{"n_layer": 12, "d_model": 256, "n_head": 8, "n_kv_head": 8, "head_dim": 32, "d_mlp": 1024, "vocab_size": 4396, "activation": "tanh_gelu", "norm": "layernorm", "norm_place": "pre", "norm_eps": 1e-05, "positions": "learned", "qk_norm": false, "attn_scale": 0.177, "bias": "all", "tie_embeddings": true, "parallel_block": false, "init": "normal", "init_std_qkv": 0.0312, "init_std_o": 0.00637, "init_std_up": 0.0312, "init_std_down": 0.00637, "optimizer": "muon_variant", "lr": 0.00119, "lr_mult_o": 4.0, "beta1": 0.9, "lr_head": 0.00658, "grad_clip": 1.0, "warmup_steps": 200, "schedule": "wsd", "decay_fraction": 0.551, "decay_shape": "pow", "final_lr_fraction": 0.0, "batch_tokens": 65536, "seq_len": 1024, "doc_mask": true, "train_tokens": 537600000, "steps": 8204, "dataset": "wikipedia_en"}
MLP neurons of a small language model. Each row is named by its layer, matrix (up: input weights) and neuron, and shows model dimensions 0-95. Each number is 500 + 40 x the weight over its row's rms, rounded and kept within 0 to 999. Numbers have three digits each.
Before each neuron's rows, "fires in" lists the words (lower case) most often at its 100 highest values on Wikipedia text that the model never trained on; "fires on" lists the tokens most often at its 100 highest values on Wikipedia text that the model never trained on.

fires in: "and", "where", "addition", "being", "having"
fires on: "and ", "where ", "being ", "having "
L4.up938:494559576554486560554511442449464472570518489479457562478559473494480497464529571542477536460507624473491532489463548453480515476484465505428485525474482488448561537564509527519505452503483561478477567525515546471465498474473528467507461482473516536461477487497476476468459505532402501506

fires in: "it", "they", "this", "there"
fires on: "it ", "They ", "they ", "It ", "it", "this "
L4.up348:409517489433568440462456515459548543564538510508491521500499514445498495517560519413506479520484464474504467421478561484588506560515562431523570464510453542564509576492391545533554486523480500475492525507511509477476521461463498480455539497489503524540503426503483489490503442485477561496

fires in: "years", "century", "industry", "period", "academy"
fires on: "years", "century", "years ", "industr", "academ", "period "
L2.up772:468475490460567492458540511491448463492496494488506494522484562529426510454517582524568469513553602470493474538553449536516497454529459553451477529545435484528501509448475516499596589550497506538437460496463520442417553526542536392429519520499437475511531443492485502479590500553490577537

fires in: "and", "or"
fires on: "and ", "or "
L3.up369:499494526561514510465485528501490530590410533487586522442560504513477506462452489517486501508504507502473510437489610500581507483546465393453577510417458437525514584542522477540459501535551511500520471499471510465470562529469480480512494471451541530506585495453467394545478478515492446477

fires in: "of"
fires on: "of "
L3.up439:484471471453563406484494477508429494524530474486588484494568516528542462536479456471510531558484471534560498524488526523468539485392545614520539527445479628473581530485528530444510517535472494457481436553503446445520503512540468481483572554526516505581547507475526471467501551464527496466

fires in: "it", "she", "he", "that"
fires on: "it ", "she ", "It ", "he ", "that "
L9.up808:453509475471470440581483499507550554468470513501533513449488504465510550507517478520477515476460511447551505485440487481489510452460524484542536457537453553527504549442485524533543413497504496497522532564483464515509468459566568437453531636484486483522497438556563529537478516475496414544

fires in: "as", "which", "so", "by", "be"
fires on: "as ", "which ", "so ", "by ", "it", "be "
L3.up232:484521463524526528545463525464505503512571511511568510476473495457480465486494480524484413528481571515522442533388486463463458494486588519462492553510449480481553478528524501407447546524480512490519530521481491476411463537607513507518474511477440504437459471522511454556476497470526512484

fires in: "in", "to", "of"
fires on: "in ", "to ", "of "
L7.up907:524564538484448534537551539446523507500464484498529480500502454524501544465560540494383447478451526500544541526516419460483504405411524498505490470420544514447500516514544528577468480549505510465440508515556529430462516439529537467560504500532528498464540508549516504431508496529505514539

fires in: "such", "square", "squad", "these", "squadrons"
fires on: "such ", "squ", "Def", "Arm", "CA", "these "
L2.up621:521579491590518430427529572476475505482503492477478610430457495521564485542516497481510431517455483524505569519478537538574499459496559469490456575467522424470537491484493431525511514464469492620460534511485516512539527444479583577438474465506448524373458522503509444500509516487562521495

fires in: "and", "azerbaijani", "azerbaijan"
fires on: "and ", "j", "hand", "ep"
L4.up995:474497456564456504447545498541457463502517523486541483501474536560503535503497501510446499476520461483549457432441508469533545492519459494447540473443499477504523456460455479505488489436492455530538478491460453527451536541422490485477519545499481472550501559488505495493523455550478568547

fires in: "to", "of", "with", "for", "between"
fires on: "to ", "of ", "with ", "for ", "between "
L9.up460:537588520511495512479530560457495550534562503576520529454457495469577502473527568471529488384477488502487493453514509455463523480478508482489486457516553470449548526531464487520537522535401526536521519479549516416527548450501508490532528629523488535452428513487510494469456441508467533453

fires in: "part", "early", "end", "period", "of", "short"
fires on: "part ", "early ", "end ", "period ", "of "
L3.up794:509497539407414452583413488488472500519497563476528489502534500550516506513577543452500534508500486592434495492500462526540501480495557579563523536488505516534534489478499477522515603503508502515496371538452500411488585453539522449519500426504602454521557499526504453503477448555451461485

fires in: "of", "art", "goes", "new", "city"
fires on: "of ", "ES", "New ", "City "
L4.up191:461464514523541465497591561547458504470467465452594532467563527528504515516469450514545455478532598578427485450477477511486528407515465578506519490442550511532554472503452462431543527484533484509466510581456485440586496478531539542532496492471527530446471451535491483506563497485472503496

fires in: "from"
fires on: "from ", "From "
L2.up358:501498602539521450485503480505531509480545463438490465502472566449483541479496527543518490486576453518515520506473561454465459483556516528462587469503512472471539469408492452462529459555459551467527532546441490493475550480519596527462500456449606527532496574467509518479440455487505513430

fires in: "and", "used", "can", "seen"
fires on: "and ", "used ", "can ", "seen "
L7.up901:595540563517521431493467550518497484442466534536516485410517462550539576480547539474448530465468499476518446458485454484509500472482468509554478510472519524488440494548504490473484568508433524485577476518572497450569498511439411440596435490525524516508521499556598466488517478462532474538

fires in: "to", "on"
fires on: "to ", "on ", "To ", "On "
L7.up146:487484531488491486548475397489521437441574492500487481480452535510512513513494537482489485521494553484562581480496493465500487446519480522514425499515547529494518522487492454493445434498461553457515494474514504515532503524480538571539460434507518547465565591561491556448530521450485510565

fires in: "years", "period", "role", "season", "career", "year"
fires on: "years ", "ation ", "period ", "role ", "season "
L4.up186:489554499480524483544481481438548458511516533459487505522505471461478470490487446515495455435473451469480454431479531518540430483430559540442509485524468455510501503556508520483506516505452467568533502487437451542505496462478446472467503548470478567532527522493553536447528489451571485478

fires in: "that", "where"
fires on: "that ", "ells ", "where "
L3.up926:470558548491527485537501453481469612549508568511491574481514474472575465450505465461521535475508445445414443543550457466564449530508444506558492499519536581565462511464515461498494515492460421463510516519510497531560561529498554521446501517502535552498535490489469558529414499461532485487

fires in: "u", "on", "district", "federal"
fires on: "U", "on ", "District ", "issu", "ederal ", "Elec"
L2.up81:495524431501520516455410454524413499499503566515474541502540511506533506519448447380493486499493553465485520485485512467486442432486448477564532521476469517460502485474465522445457515535523528525531535568440477519459492554496586500504452451559476558565474487486554528491520579486477470490

fires in: "for", "there", "from", "to", "on"
fires on: "for ", "there ", "from ", "to ", "on "
L4.up537:407492509467553479481528460489485523495495481517545481502497505539540507518556518437494467448496552567540477514483458514495471480559546560441519558526486544536522467440524493533527551491517518421503487560484491416477515529425512461560510442527474488463534428502549552514493528509618523474

fires in: "of", "submission", "initiative"
fires on: "of ", "ri", "Sub", "ve"
L4.up814:456526547491521454528496472480450473453537427545464445568501527441525541598480502543513476505513534517485516568541471521559467491539576492601448485441487492522474472498481557514521430413526506553506447461516471510492430495530478510518501556547503513501468488559501536479424476431569485597

fires in: "one", "each", "right", "side", "not", "terms"
fires on: "one ", "each ", "ter", "ever", "right ", "not "
L3.up42:523525494573496523436494467507518499529483522531500484561451536437512542450447553492553499480524472517472566501484492515491506527450464512465507546509533511473593482560507552511456535430459569533448438516416501483410561511520518405541479523473497498504458506451497446539519479530461506470

fires in: "it", "these", "established", "built", "located"
fires on: "It ", "These ", "built ", "ry", "established ", "located "
L2.up155:535506527550493457493507499546542549466440439497534509502505520471452436479488476568462505510510546551510469547520526467485543535549538552551504556454522523525613496454396485511514472491463548597502460486407512500500482447546496488475482557498477533504422502505511443516500472509606454507

fires in: "squadron", "square", "azerbaijani", "azerbaijan", "competitions", "squad"
fires on: "Az", "squ", "Squ", "competi", "med"
L2.up720:487505495520484517507544546448557505483429544525514530492494516538492576470466462473460489469526552453501446502537463541429494480547542516535478541551481442524513470517514468488496529483494528555449474506400532573473558460471460428480494527523449468506488486476486477530492532495520476569

fires in: "in"
fires on: "in "
L3.up909:479562586476485468468519511479571449455515483497508562567572502538500518478472442466498484473556520520554563511533547542537472430401410542558509476507502502460513533492546464504466561509547542446503481475532540482456509461478471585550515450525496520528521457452458567493497505548552530535

fires in: "years", "season", "december", "seasons", "months"
fires on: "season ", "years ", "season", "years", "December ", "months "
L2.up963:506456547492517480492535425503478458503559530488531540562520486513503578535459554447490513480482523464457514472417438485565490453468504479473469496525501447482509488449516463498488593500473482543497428519511455480473438530504568460466492557458592468438550530468517507504505531509469489433

fires in: "may", "march", "february", "april", "total", "january"
fires on: "May ", "March ", "February ", "April ", "January ", "total "
L2.up120:472500509445501487475487522487518496523469576577607617527529461513497538481495525523544465535511545538454499470475530469617533455547446487534527515541495425480546553452478559530442525439476475457506542517455529409481527524506513482486479529541506516449512505479511420507444512478464514483